config.toml
hidden_act = "swiglu"
norm_place = "pre"
positions = "rope"
qk_norm = false
init_std_qkv = 0.0358
learning_rate = 0.000973
beta2 = 0.95
warmup_steps = 287
max_seq_len = 128
train_tokens = 658600000
dataset = "wikipedia_en"
MLP neurons of a small language model. Each row is named by its layer, matrix (gate and up: input weights) and neuron, and shows model dimensions 0-255. Each number is 500 + 40 x the weight over its row's rms, rounded and kept within 0 to 999. Numbers have three digits each. A neuron's up and down rows have the sign that makes its largest values positive.
Before each neuron's rows, "fires in" lists the words (lower case) most often at its 100 highest values on Wikipedia text that the model never trained on. A number after a token or word is its count.

fires in: "where" 16, "while" 11, "when" 9, "and" 8, "although" 7, "as" 7
L11.gate678:468520541487488448474534527532456469435485535458490476475473570435496447485469507541449471519509554452541507503550495533543467515567557489454476472520486462529519542501487483445559501556482520519489528525518478472537555450476452541539418532476466529476465508370542458499461564513519515514477566479515455564553415516588405474466464581519471496478483504489492452510558539397540510464474460461442462546534552480445517468477508496505482491484510491503491477416474483498446533465504518502510512448485500536473439524556501539410457495464475596477537500462547466573519522554453451448519501582542518408494540500535454505450486479489492449447490476455511410506477436434414479418468521504514525528588474510456449414457490497463485451462486505522422492469508473489471503473517515
L11.up678:466518565476534568539569518449465525478523490515492526529468528499480471412446528512481499555468497480493534505514524524515444449557496478525477505519464541429452465579514472528502496533462455517581411483569500501455441529519453494562520417494567451480524547516554495442480480498470497482483507486615434500451488507437539520509515442504482466521503475548522459497418523477467494412508497502533444604523462501501503473541569481475522426561451482490444480484500543551514554490523427488502491531581476475444584458523483437528516480520607520413483480470517450552550487479557444473556527521520513544542449478441491493500493435494484453463504515493518493535494450581491481486537600526521570534484499467508438494484496415505446465447522480524446448438458539480488478439496462

fires in: "in" 37, "on" 30, "for" 9
L7.gate662:519493484501534440503576485484438486514477486487506497482479529526413493529451404568559461534558544443501482453510588481517431545468563521434454552462537512504501462511443499470533472497530557507533475439535521453536525503471452549577425545590540549533462540530491538503509522516496510554568505464539526534544534444461544583502469489477509473470509432549481566489463535448545462555452489498500509532460506441448458537424533465468536531504489495557506633459482536535533491528445489507574524463456415482472527574427477491507464490521503570506564488537490478522498463466524488527482536473494467555512573471495468496545500513484477453528535455527474491521479533514495507521462572405503496496498474474483571509499527595507501546467540515431474580451535487541409464486545505
L7.up662:506574515527530473499452531481549518491569520448506529505491571483446517501540541480458538474542578499508459432470481497584477421524415537506537519525536523474454570454491516566477471391467501450455527492493523492542524406466464519525486470492455460459532503524517522518512510453486483512503522538427532513490499431459561527513459460462515519560493435568486560524511497545558461542501550513489531480401456462500485421465499395490475533515536498520501473445523498481572451469513523461502477483437542482428514500539494485585454576515499485533477388525491475519479478483505466428437465505435502506473494471481485563476442549420497531572540517526540488478520567446538556468582551463521534574532505551525534539533538584490532416490468487555476538479508525517493480554471504

fires in: "to" 18, "despite" 9, "can" 9, "suffered" 6, "by" 6, "of" 6
L8.gate506:515527450515498507551543480504472498537519481513519440474554444543516484570496464533506446516508525506524476479494497401473480522417511412474475466460541517515568545550470484447443478530555532487562534455526435467484467487498446424517534556536598496556451499525430449504586549499593499574477494542504533541505487505473548533462498506454546471476507481484499494470505563431514523457448457445492456515461531441452554548467532534462514542473476579474490501469497464482473471511517478568522606417503394556469500604446543475445459542509468532535536548491566435501515449537596508513552500507539465560492519551513430444454503495516509484435525507478477450514537496522482492503402537446555509471543459480526524440485520550503481462490520495455514534465512476494463453471449489
L8.up506:476521563425525519448503567491519545438538468531555440537475550522456505528543541518533455500556493433576474473455509455480488467445499470519506526494465498415522566497463475575453514424525522544480448496518519486513447437546518463490575585433480548502499458445515497466470456452553444518504451532425447539483500447507490485451514479431529503451597583498506526490500492494502487513514454508502465565474501570535492534526527503506410550544573471401539441556469403460493549518528488480486494435418492565511503534507515528537528425475489511445477490544511452478603487459504535520536496536437436430483456465523493432499493532525453536500568515506529468458548512534475546479539552539498457518480540464481506577527512488494532513476491479507511417482480558477495480428458497

fires in: "such" 31, "to" 18, "main" 11, "of" 6, "known" 6
L2.gate699:603529531540466510496554531514420531483530496525495577593496589540597471484567551524557486429516432567503504495469510457548427514465515506503543503460545443530467536510493529499489489468520520541551485439530535519536510553474483498480473450464503473520506554513456499429427526486492445551516453505478548520474456552489467484581501516558444441511523482512537507507431551519521528564449531513519498468409472466452487585470537514445524464506542482579516496531520491443506555479562465459485611429491492482488520502495505467494543470558501505587570481530504425493475474519509570515512548431497516545499503467425473487485505521440493545540477477513548519465516501481523492437425525460498496494579515407530479522477431471490522442406481517538456488499542516501474499482482398
L2.up699:413483448447525500475464472518550542463447503450438493519461480512472446508544485460499530539554545474502501470569530511476593422433516507485475525523569465472550560468493537557517470559490521450421489472506579515542420510552479546484580534506496487482448483430464547581493484594499509457473523468475575488514537511516555474490584510429501548444531540522466484498473633451465456476514476480561486475505475471546510438488543523500485505504529494452482547431463439493477532502465580448449498538438584480501508454506466509506499522554559492430513456502438511470475563518537499498432548603437480472488465538506567480525499434569447459487530493500528517490550522529505451472565502508509524549516478462465535461551506557551459532497534471460473467491484509536502519477441516

fires in: "in" 66
L2.gate152:510547456519430422518535478550428493479546537523551507556544545557504525484469493599470506504510455526434510523441562459461426551506410541439411515439541432473568455526491424436552456513539530437509509515589450500496503506533509492451462502476569507514476525507427508530520492516535483501511586493504497504509569444524539509462513508481445500506481518499525530491522519477582522518514522521561486527489466430499406470490514526464637476532448489578512564524510501521502483497500429466566548523457446481530500523487484486447478503433477480523553491471534485479451459477475563502537413423441517469529510483543476537562479565557484498445542458431493528521511466455538499499500522488419481453510426487537489509489502528515479512483465535509476522530486440463509513391514444
L2.up152:507514523584505448508540492529452536510472519512517521556533516479452533503472523545413475465575462534471571466438491425419447540517464544515487521471535510474473504573481452469538472516507522446494485518529496406459454477512469486458484463468531513477470519563497550562543475469512455482531560547478432501457539375493531486451445466520463480507481518477567514568470486469544570509520525514520489512435484497508461406485478482478574502497495481562557486530530569498500526448515364442509512549472509476531512497488480545585487543511517476493530523436542483463535493471491474501555388440426519464528534475515558570498451557520438533461515474491437543464526542572523496527580468478444496553469509522585457498449564543517473524527492462533519522512507493508480487407454534

fires in: "and" 75
L7.gate541:524441518483584518565496433474540463518484445496499530513419503526612512469492561516573517516478508504554434522475478517500470544459513440504416494526515418431514556493534457485476480579530571545436515512512469504539483509456516477501471543486572498490452548424533480438508599490463464505525520504481509553544535560493449527476484500535513494552509525482529531473497553384472445429508460501453523510580523446440504517530492525492506463530493480498562545481522428551518482431490424464516480488565476482474533534508478485488497524454448570447605476492601466528463539516501514454504497593525411451477522501494506410474490467433485492430482508464525470515541543465477481492459538519505505438479523487449423475475506481496513502523547479423480519500544442489504498545555433
L7.up541:515494514495490525484578491543510574502496500546535477500468551524455522516500490514464504484614529505536511551551493524467441488467508485566489586464469514491517474548526455503487505490525541516461476544473574451509492462560529572482580484488454534511511550392524469486455480538531473457493469540523436526510516399394461578577579471484489557461447482546502439513498532538545523563501495462463495464435515467472452532505549507506542533548536490431473507460520466452480440572496543434439550466490508427556475506513512500493543468493555482502441537561412437499590492527512469540550521508470561544493492500465497413527572502527470463487500464474510502477428473533574525504470484455472530456571507441540446578466508480490442548443513447481588500521502526478506464510473536

fires in: "as" 50, "became" 9, "and" 9, "appointed" 8
L9.gate688:507487479493477436528510399553434459435587545504524490462532533525438496453439489531524496523519510501510477595530483451521466542501455452385482494407520553552504519508535472473461472479479551571608395480539437491529528427534471481507507544505507484500474516521475431473562558490461521503522478410498491490573542517523511561490488567473539456490511550504437483481501547489516493489542500424548541492539557549460525480541456478478493494460526444501497512518489441512506534578412506533500533441495525505546530520411472498478487531428465486454545534524486488536498527442454543593518522531512504547479511532531458469524551510456535493529484470441554465554419483431510477508499462501539558476418509513570464463565521477560452448451521489500482506514499502543505475543418511
L9.up688:492591542533558455521525536519572498461495435489462488523524479535443558457443490523529482453498570511468497508535437502558470530502495449464479396411488452487509462506543504515510491566438535508572531475495443505532477473522498528503515462539458476490515506483494495511524483482482476484481547443545499437574503505617561468537536527487460460521489496492463519541512442477481527503538422587525428521463542547404512482542553462577473514481485502550462511504558498522506413581558541556412505421515523496533461524456489486495438486482537536478454456491453484508464504538497366514518522440406546489511468507556530507499440444508461492484504534417523487470496498474614489496535451466483503467509542553514524550528483491476505475477533581445475490490510474501440429496537468

fires in: "her" 69, "his" 10, "whose" 6, "your" 6
L2.gate305:472474517456478457483513483517437515522479555532527513448592497509433509502472484426448578477509539430520526511448554517454494518493500491497526484580569467437562532563488554493587527528534427542534492530495438512495574468479482455489426459551488435580500549553490452556551509411533547530506428551522519482565486500453481499481512539540483425510530494410492441435490543464480538451507505502436457486586501470515471488517550519458485477429439425542566522491543497551492456551476551532504490518510488518483532493510513476514578431471509474480466440541432515538488478610508540544516506491566469525516553527399426512565451516529475494523481508466505511564503457497496494447454483493462502533514459516507530440492519568528571515461519459465493443519462479516463524467442525
L2.up305:538447507518484484471513486518527491507493523480430494439523484481439545465511444452511500454557499462442454541530507491485507467451471485470446492558505447470521446466587406572510423533529568499510515528552456502405547491521543522479522540490469514539578545491494458478524476459531432499519551528494512481485490541472454478489594501489485496499470552449522490539466520432504483513432442545532495487473526418498419521550500496485459489536411538521540532492472429525466497522520522567608528509501584472484546513493466531533548488482472547473497437551465518538469443462508497496442412522544429568484512490496438433491478502493510483491495479527533532471503474506545480388504509548448468472467512493459494553480494508604464561462482489533447476514460580616511484414415500

fires in: "between" 27, "of" 16, "along" 12, "to" 8, "as" 7, "into" 5
L2.gate275:490552525391498510478502508450551462550501620520445450470494509578436532549475493516421526499532532509478488523524587488464506510487458513499428468572555478489521530532428498392464449455462475506441415499562508508547507521453542542511524580495462533413444563525535556501496578491474519541514481485451524533523403485459547509514499410490583419448512470473565522494442488478537516503566467548433468506535454508591448516521535483468454502527400466525515523528479471519482481491486461473551451489450466498464442488495523491459505529504458522544510456504489464472456499495491525488433508554475457568505457516511520495535542530451549505472507507456517446545510493534533522433517522480549481458485409583532484504461471518517506509501573453430519536536483513468461471522462491
L2.up275:538548518496543514491528503527510433458383498516415511435521547553510482517502485543496512464548464508543509514444554537541472426546503467474473454483459512472431466555464503511498473528588503427532504448450511462472404432497461517487536464528502471498481498549476514502468538519590450523518499498549563522554483481456536513476470480548502529454484506433440504497501529486501526558454505557523507498489434483472481502514464448459461525577532494546484556465493531434567416513441485472523506545406530541521540537504467473507518484491521437443513496513484414452456462569544452488489446525515535552542508495583571459445575519533512503511421449546526504568503508557505528473527451464537433485512525512563454498467434474507429437417542462404482433512495515482552525487522471

fires in: "other" 31, "of" 12, "many" 11, "various" 7
L2.gate117:515483474457501502489460493577520493514575509523510553503530484526509486466506488462564471468487476500441446535533489553518483503521536475545456575456451531519494494542479476425527475547470501467488505493452512518573500538393528521504481495506463526483493497538512476514490505494506511545455506502527492509526501508536447523494490519529563494461548616477514533481462486445515497513418549408539486465533505482511428523438550461505591465447422456574544527489455490491519500483458547533441501537503464506449414431529499572415451507439523465435503446584460444576507527559449587572499559524463479538398495504525549456458539480467442511482541433503518482451485514464409489455398481540474563473494565523522484558592516549501541519524443481466448488500541470517497514527535539
L2.up117:473520433511469557501512428482381480535441539512548511462495474516464503470446515459495596507487458484521403502568474456551530495581509547504577462516510463564488472500507454504463473528462425503539540520545511501518499550548503507503568416504548457576470446505525526500491528534556543554515476502524443482501574514447575563545542566507506473521560547502449523522491580521533528495460419505475520509496517481560502541516502518420491546527465426496474559480511524494517434492494514490493533541492486461450483500462517469484470483530493445528471531455459492425447465564454490509508505431541576574499553495548586550421494526487592568501497541490457502507451525544473503466552529502547527543476485427451459534503534536464529526442521533484558439487518544513545458415534480

fires in: "at" 19, "and" 18, "than" 7, "of" 5, "twenty" 4, "thirty" 4
L8.gate299:529511575489538489482530497515446582484437549538517480565575516529480427432530532565476453464502493503417470605512482459497492497479543556495459531485455514506550445461528524557470498487447441459566519528567548512501490589523502495492431546562498540559446498497443509440481536558464528567468525432497529558480533534521465551564561511486493574485541415453540519473452494480425483541421497557492462488496544485492486551514520589528507492466436539494594542500458502507506523508545479546465512525507530500480429558476563502448484514563573505511530569482520507560544426565485444521590538472459499568450558438536505487520522462524491519451442462525514538481443516474563467485486530502487519518508452566422486539503483526530471528505532535491526502495528472485491480478449512
L8.up299:550514487454491427543582436507479439542513460457495509451503574442509518457526479532532526472521514518487449478509522497500454487541438534481520516386534522462520543456530477470440494474527456439568464461510475491408427504502499495574477501553482474469471461472492509490517543578498499569534463538511509468545528525546498481503503437547476470521483457558492539468524446434481526529480486453499455519379441500481423525486486474451543480410508464542429525559568463529522493499511532517577574558507458460527547528530506555516527567459524531535526530474501537471536499541497506493511486482497462574496484517449438545520429437515480465514480458519525544585507461471497515466489552382478462585555490528493445502459460502462456494428514531464453571514418570491498564490531475

fires in: "of" 59, "among" 5
L9.gate152:482505514554517504512580500469490453504481543490521430449496540597578539538461464579555422438501524556488487567492420502468430550505562516501432572453451486447471503545434448525514460554443528482514456503509520474521571505501523548582494562492570543481491466412506434497504501534496534554470519541530549516441522498587516531537532511470560502473532510486509517427575459502542438518484430496515531595527493476485454466627530480475496477447405533520507481562494521472479531472503543511525522557486494466461524494446491526503473513532459541485507544558482503545488444535477523486471531501501490526511610429556498497494458508486459512558543456501418532494495518457557477492425500481456499570482485500564530501499504548499464509517577487468500468508594492484506480481448525
L9.up152:399485447477490477526515534540436586527510443592516476494529538499511507470457487468521522537504512526464514495539487494511484482499530541550524430547481533534490521505493504447514521512579477457506495482492583577420417571486542567517461491546458535454576478469505551534459488466405559474526460458511477505473490544477488478557557480547588437603527575543460420530512537486481503485547446549507507490406540514520532536501513462496467500531435493472428514566558489503506588547465572515546543540516517513493484501487572489437481552494491469538490537499474493531449452548491440564573522523539492497441521474501445498509547492479508521559496524445527586501484496509550486500543536525546574520475492560477524535465441519457575532438506438498546502493568469529471540540541530

fires in: "in" 25, "on" 14, "after" 12, "of" 11
L9.gate88:484467525514483439546534474462449541513497545510557522490526548557538480507506505496552371488529555529499515564479545518428401554485578451440455508479541547451480508512456471532484481568501584494528475499580523578472447442544502465513499495488519500559457560534453476485495556515506448470493488425460488558526527430419507511451436581419500514441491540550477602491443486549476558453485433458408508529466444453462468439533509516516481461407470533466531527529417523518503462480471465471541584487492506487537505475476532506423509499458497531548519496514489525531488486459496449511505522513494503490484491495521509522561482411528464575516520467459505473480529501406529512547437497438515510464505478467496498518475559486559453532424565460484500500529488503506490491419530534
L9.up88:461579509478499576478583535477540583530498552467560509557547466544487439464510519521506521469551471489567472549436413495505465515448491468558535535457428442528394508493559493483481502481518470525504460503513494511520501513463462487463504455474451523589514462450460482482493496526540521506441465523547467428500516509575493531440542485493580395483535537501418550441467489456505464522588490504527495520474421523549563523428449482498443539540552491500490527473510462447519535540406538454454510497529495428507527583477505500505487531480463486492494533500480474450484487557515522589539535454489512559469485473500467491465584484512551490535544442521569468479520507512596506543517446504535528501534545491473458473544534529461434427479517417456577487511493490521547458477485547

fires in: "in" 19, "of" 19, "early" 10, "to" 8, "later" 4, "recent" 4
L7.gate139:548486570563514428530507535568477473453471500566518521534578477555501523587518508508534515470540468549458515515533459499534426502517487532349501541487482531488555454480540492459512508453522502435519488424578542538439481490533474450538413504487509503470481539505471524461451569522457532501513449471497547505504433454490517508417548537520490518464469497487462508469450500442506512526489528538550491496460485473505502487488404506428540481485468463472535587399521567553512421523481495528494576508521442548480473560468453513494580502459454501518508540461439450461466420493475559490458505460512548503439490501569557498501428549531502549441478547500549453497518479474499442500469561489493540506459503496479513481575524532480460509422540553462465536549474492509437509407477480
L7.up139:494510477491544466538538556441487417500478467475514497523557426567423482479487511465499545525466461550448454418514530531527460488445473512527493503455543464527458544496468457535494453529539485490526479506557511564549517497481488505497471467508520493522502448628402555543502459491512522458418462494470555480467441497554444451455510472529530511601476436494493488488483459481524548546493547436488536544523522515524451511521517518454525453512516563486483528544527499516504541433442469447513451477489523485483512555449518496452479481450553526491491520537488461513532475471450474495482455537562491553518551472430547547565541452387545556468585445535523468516550533500408459493508541465453533559467458526515516581489530501517530495464515545489487524489562474518418550562438380

fires in: "of" 23, "in" 21, "southern" 10, "northern" 9, "and" 7
L7.gate150:500477537543503516570560487591507518547537526456431571489459529539532519579424495504537489466490445481474485501491492502419450493544567471446468502425537548460500472518628459476537506534469482507528467492554536527451502509476484495547414472557535534475506505504461578444468463521525495565472460437585413478560453509463423438551497500500514485465495483511471492499518525502534533459474410529509515559476505500539438474463483459489534522498467507515521467556459570499567511516466485470496520459437451467540487533449512507495488563527524521529505433437519535542536436446570466602451523517507426509445466497483483419557562547471509520412466468519474490481485498512436462500451525487489499560450541458529492505539543514493528467443560421475457501511555492475463501489548566
L7.up150:485509478508541568458426543490584530517521404472484467464493545533527553477543532496530482570534484464471502436494512500525491535416459491483462475510467511474415505420496399457516465500517520478449483543511481495517514499513473509502531546370491384482471520525505502488468477540555510526495517459526453479443432502515529471455558473551529452448561517508525455485514457496529509495502484538432578515483486512566422495477495531438460508545554498454461472455551480471510508491506460524540483515403444538493468462542526513493519472406399511587486423460456522512542507531491499440508491471491525528481506469521509476571535481526425539387500464495530421528535494583476501519466573480495466477539474513524545489553445532567511465538495543463468504520548525457542450553457433

fires in: "can" 31, "would" 15, "could" 12, "may" 12
L11.gate138:464404549478439488461457475529517463477458523509454495474519482476522476470510532476487550482425553432490374515557438485550447515525412532505518551491478517493487489467438500500525543556498504559574488483570449454467441473596436410455493537520476521553479457408501433486490541468484564525476510497472453510522473495445453457516470515557491552448493498557564530517451500498493505477413481520512546456500494482411528415482480554495493494494465516467527527506505489466478504458529489510446556502512508524508486496519507478468520476491566524527451507428458532548526490489563583474482505510539499429562451551469529562471567502546443481523455442423491515511524426492571455530509535520581471478525511512451531437485586526476513558401496513528492522553519505445496498443561519
L11.up138:438500489479430433534555467590512482500462415557551583512465465507519471448506484485514584501463427565463563478461424539545418542438525544450561419516545539503501473533486461490468549541477479531577501528522530484493530500539505492470451500522527498482470517507517452458524505455578464562496498510513503503555506451508491471472464515501508545557554492482515559540451501467480560435508504499474463501456507525479450561558448519527513485537450543535455607502527475543512464577527481532504511487460505491531424462488482401400512561450479483495531491515493527490505532510464537547525453514451531478506552571492407529512519460567509453561404481536551439515529484494485458461420473548563499514418483446592501504470506482546445495495499514525569507497485475494539531529537490

fires in: "by" 18, "while" 12, "began" 10, "and" 10, "of" 8, "before" 7
L11.gate336:469541493490475471489576453441484509460502521484516546517494458566518427461426492591566478521517517505489457455485529461440435540495503457468437488520402508478518507508490541499491491463488489517538496440595520506469480571539559421504502592509552562523483541443447438406548539435497536476535510459555444444580481498517506493468546492462495488502502440511494550534492592404485417519464511495438450555506467492487465491447571492499463435512537541448441506427442491489489540463495493470537537492466502436531473535494465483515578534553465526546494500451483511495544486415527515511566481487590513543515567561493525421499567511492447520471478469515490466569520467461544471497504463539567497485529557561435529501494518534476506532530524519508504534515483508486518570494581468
L11.up336:503569533527556460477576501507527454493466561526582501455568467516491472559463491472499480478530448492466488550488553514539516575510524492521499516436518552465540466479533544538468522507435547561485549495599415485480521515490485418455525504441498489488453524435495504491474529503529548544494438461462452530484503442500542534455538465459457465473464481463514531470483494482507485403531435469490520478511438507517436479500498513545446492470520518445484455437451410438515527435484537489561514514448588499489536483523552442534530461391560520454519442465442428567481505411534621527527491445491524538529533507572511436491560524496426543505475471440474475505471488486565514470497447445464521482528521520481545484481533560472414486545499472501481469493558528566511481446504509

fires in: "in" 28, "come" 7, "like" 5, "represented" 5, "attended" 5, "suffered" 5
L5.gate489:577530473523585520511510472559444471394493536519462546468516491534485548473488475527554544500530507528494512565520576465490445502430427539517450551455550580526487433468517507468484473426512549483568440463531532499537526510478444451538396476488516496490429505545475482463546506520551505448558507549530502547602480555492522481536572529539519531485566509498501458493447596442449504438493471489522535488483480546504496539524488509451522458526442519446497573494489503468516489562460471541533496462445497490576476608470560489457465458466471485466548460574435437501462451518499535546505490497540528528472493513560479475555443543540526564462547521511438428485543515491481499500501507542525492505562505462557477450463440498507458550521516444431448439533512503563513505482494549
L5.up489:573460493514582555456450555537537480448501491508541497479547539462472512541544526528500555486550497543480479548490413448536540472465449571527480491488498528501505526513581492470478486438479458475507543504490499520507499472528454573533456473458488434482485486621492516506459470505458556452476520496525520539505487547573503493503545505476507550555501509520511519548428509539471568454529482492450544480440442474511510497505469476518529452605470468423516479552566492407635511467498506496475479474482529535471497586539478500498444531477564487452472476556454518496439512530461565487495468471502444503512484507567583489495436598492483598493536575551524450478546646477506471486527514511512480547522515442509474528497472561473483444468477503518430477512495530523506431503465532

fires in: "to" 74, "would" 5, "will" 4
L9.gate494:513475508498446516447574493509575433488459456554478452526472482493451558493474559505481533542519526496410470531478534524485491537454572583524399465469491483460518536518482481527523488453561453472500416500591458491506502466562495510501398509488535544420410591430476441541487541575449622585502498568523463547445505499538440570486467480470483459439434502506502539455468490517438571489524486469450553576513450491502438468474458498501473468504486465537508535522534495579488478527447519501563535488538502480536462540483472469463514500531483538473576498518429517541487487475533490431510423446532483472538503465542550487526542533490480480520518553513567461437544513502492479443505511502547456592477466472498488492482538550492493493513522464465502504511536502500464443500502431
L9.up494:519436527469468486461478474462440483497540494517528530472558510534560500505579522457515501434539478481490546436478521490503413527420524438513532490484489466493552498444443540448558370527503508508529520530516502499476488489545512473483540565536570531486528500505515483415508534490503438451475460417444544488544584540449510418487493455507540434506466458536555569465425555489486533544476546562528471545504528480547550425502467492529511489499501603483477459486444467518518490486425400459440574459459439475475464472452521475448476494484467507462412512483496527528484563450478467518479511545534486450512524526508447526522559524422494551464457506587543406538472519455537512507522492500484446511497458480504569448500499534502519486454505481568435541457423508480546527481496488

fires in: "of" 83
L5.gate70:449539488504540491504462525533470505461494519567521500469489469554496535499540475516498524518487432470432496549484475549535489583454521471438465573550531521544452482618573519535512503536511507513501412493525519450535512551525506525515474526535498451496450506411422512541534533484515527513522584477535518585531501535513549575506531539464549516490512486452525487483514570353568531460498486527515447466465486507600512485514499559490539467521479537519541563529494509511484506496519456453448501524440469501520485524411513480472408512492486510468467495452451489496500566465478458518458519463496586579483456521604479488571498550494396569523557552468486499511454483474485447546429534484471455492475426538510524506505513529567518527520547448489524538490538457525481463543558578
L5.up70:519525528498524472500530588453558453545407406548574526543558503450567491446414489519524540528425468541498560516498514548471478540512458584526474536484415557545479489498535493491524586421549510559491506492473541479529534542492473556519471489477461501499465543522472448498476560513458455441494484441549520479540496444509399480485515511518454514481503498533504441483554538454423499526493489493488548489421570473463499483439491488518514529484436479496416515471483474497574543510417540479521492572578520501523477484507453531511515564541513518534527503491519489516380481496527547535525530516551505533399490449452485505482589570490465505550504456536494518457440518558541525451531451478544548501507513497450591486476420555469523517527474466506557477466469516516512547489502491

fires in: "her" 23, "with" 21, "his" 20, "my" 7, "their" 5
L9.gate433:546478510489540472405506474522547464513504508459529495423560547493555478499491410472526509499462545507574420493578497479519484517495527528554534531561548456466510519449549554487514451543580465535440451460508377536469487544443571443478494475591524564546462592540524418490482565561472502548467465477517517540482545470435551497509543486577573427506471444548519490497546473461489500465561476530532511497497559515493494422561513477572559500494431545523508484510532491535491467474448558468516512553448508412527447557450566499472541492454468489449564456483540471503525463457502492533506524508613485481477501480477412503529483497509484456546476498523505521504501472528510536462534466569467527510427443481461487501519436514513462545477510518425494519514533517482495488494517531
L9.up433:426521517463494552487497394522502492486508531425504535448516434491515479496511466473510557513427441480567439546472544489615525547533602487452489482562558508544558487517434486448446481440498439528536515464456470501527495478427420464535452452544597446467458551565458464548530462484552459509531512544504564517480613466455545499465542463534544534502481478508487453489506484462507519447508479461536452516523567538534453472478479501473467520494474546581561542501535492513493439496519505475516564516463483529495553528478524533416517464542520438518539433517543507547498493500546484507494476505508433565488549586496450499499547527520463487456533456531587490486507484446444496471476474564480482441454522492471439511427504440544537417495501456512495541471479512482547487452526517

fires in: "of" 30, "as" 19, "during" 9, "became" 7, "time" 7
L11.gate393:526522506445594462481505553521515490524487468553478463527450476461494518549500544553594476529540506556460510560493548482501548546510511490461457537456534595501514441493481476458505498558548460529549442512514473486567513498539495432570563556478543542421529520464525456423470483440585498469475560485496555479464523463573502504472476525471433517455468517537466547450493541504491446622550492460588502505581480475538503539520558509501511486394473468551450546447538508552478521508522498479495476440450518522530552500380508455501477528481535464456534482523484475578502508512529515539501446516479468558487584464518463502493589492478494516501550513496506391501489464469492469487466441490513529442536506436515474499546482470586437522469491530440507490494542490443471528550497546
L11.up393:450552497535518475389542512524459489538476488529570526525513536436505461509491543575538544470504504485493562489507542521465500511427457495539472540522537491516522564507545443562490518545496514446584491512467567496562537476472526562469437481516537455487490574612432527498533493424553573527525452473589595466536529470522538534512461522538440512487591501500525567509524484542554475490516511401566507497542478416412563557540545503474543490469499489528530518516550518454515560475517524485507486526522550407507540506473475455534563497490468468538535473516514476515514453574458454528454467527482485545511501424468489520472481484513549566536540527494524478554552525501522512467422502446460521472444454480574485524469468495485473542447491534476462548441441519445487458520555529

fires in: "in" 41, "out" 30, "outside" 5
L2.gate386:540541479498425445501533484541531433454504505506493555521470474614513506483518491516440533554477475529491402506435541439539456523450476538419435537428536523517561459453475479487499421528499542490537477499521471493530585534495432506485471527464486463516476578466498483535457519534536447495498555450525512501511544520421583450457504564466452470497549516520494518476454543490502461501485530493472470508466448469507502529468549500460523530545531476448548533483469504513508536520596568488510546468504500508540503548478488408419432545465506507533553496531523513490465452366572541453538511426458506597524447451495479504537542488551527521497575489467501406515455458503523481494504511493494474383543431544479567490538460522506501427472489489531537528529514511481492531487439520
L2.up386:480538521539427502497506521496519459535491467498490539525442494562517524473463502499428481487506550548504523457436498436507504544465491549537505535435537532514519456467489474531492478548492547436497472502451545473526535529529408429500456472433507476448495563475487567536478465519504471472489488512504507493493504456461555421501527500475434456499512567572532492569477554485486523506513539501472481478379459511503507515468498446443492558500531467485570438504523525475481544469549563499478564546499534478523466553550445434545452534545534537483486521509542478471477472430575467488557518422435502537487412428547515501469533493506482535424530524543504469485450560596573472481547452480547537472525541558510552599520497524537530442483483377507475524495557556500458559477415553

fires in: "of" 68, "from" 15, "in" 7
L9.gate590:559455530555502493451548452481487513515532489452509500506562481547464437562480486530530587516488540485481495460464549520500426527488515567429474512445521544498493478500552502505487503519531547524464463474524464518446474514534522538506460534545501500510406571466466521473523484531466528595505525456476514435474555449592492544520518463452480461544534536472489499424433517443479479418501502459532573495552458473512447478508546533469492533436493502409498536466488542601488530597464547470487586504517506495472550512421526484516564582521468483549538567455430513491505435477578591542492475490525488499524549468495469499543529458453491535527534474480455475509524505480449445523467464463458486491412490529510529436557517585476514558456544625525498527496462460488490543532503495
L9.up590:509517478559555505522552466497500546492474486492401470587518505486516506548485556509494548446560527521507476494445562548479499499516500527437494557433497498462463505459454496509496454468531554572443497522549525427485532476509504486522501522446509456422547497446551441516550440541464505513475476583453471455464463461537430482455465451529472480520438562460495554469413462533501535435472499451519555527493440496464487444426548539468493541520553505487485478543461449496487522443479566467497594476562490428462467466480518510473454448557553460534482526523549518533587534494562528522520443522543516521443504453428542508528551577520478528455567446432525494459461507547455505461546528456556469523440540573491537467533500479465431505497498452464541566448527510517491542525466428

fires in: "in" 38, "off" 11, "out" 7, "throughout" 4
L2.gate530:530574510462509523522581423512522453458469552494513474499523481522575497550474497492630503527475537508505456552455525505489465503553498467488483547393598483490480509440386489547522506511386465492540485518578537464486466523506514505496449505563593503499553567492465426513516571512525481533501520476478549455542482541477507497509454504536458493414537516474516542412438494517599520484508528454441448562525475480485513555558499516444494493456479474555499542494490501479495516490533490480580494570469445421514521506478515513438433438523487503410566507473520544528459497473476485495515502494509544522532528482528522512532458534540618450550523530491471461464507495510534508470490558496480508489515414513447523487441493546547538475498529482452434541477564521538541544468522452
L2.up530:505497530515554490476542501504532527455448533499454520535520556513495511531494485513493526492532546485461451518502455521576498420543491422587482552380549538491513503502468461558493535463398456511499497526508583439482510525468485550491477584539536506401563510505547528587521588489608502564530543515452507483512487484497524486515524456509402578407508547535462553518466514574552571513561534467470529491535474531512465562515486440456473512503515483502462504521463417457517472468508507542543487588437552418486510538460500534500474456500492458493489532472547501464467498513496549419546506461492468556502495486489521504479481514469634524519508547536502461443554629497527470491546526480518518539536536438499532492491466521501506484503537497545485514517516514546506566478517518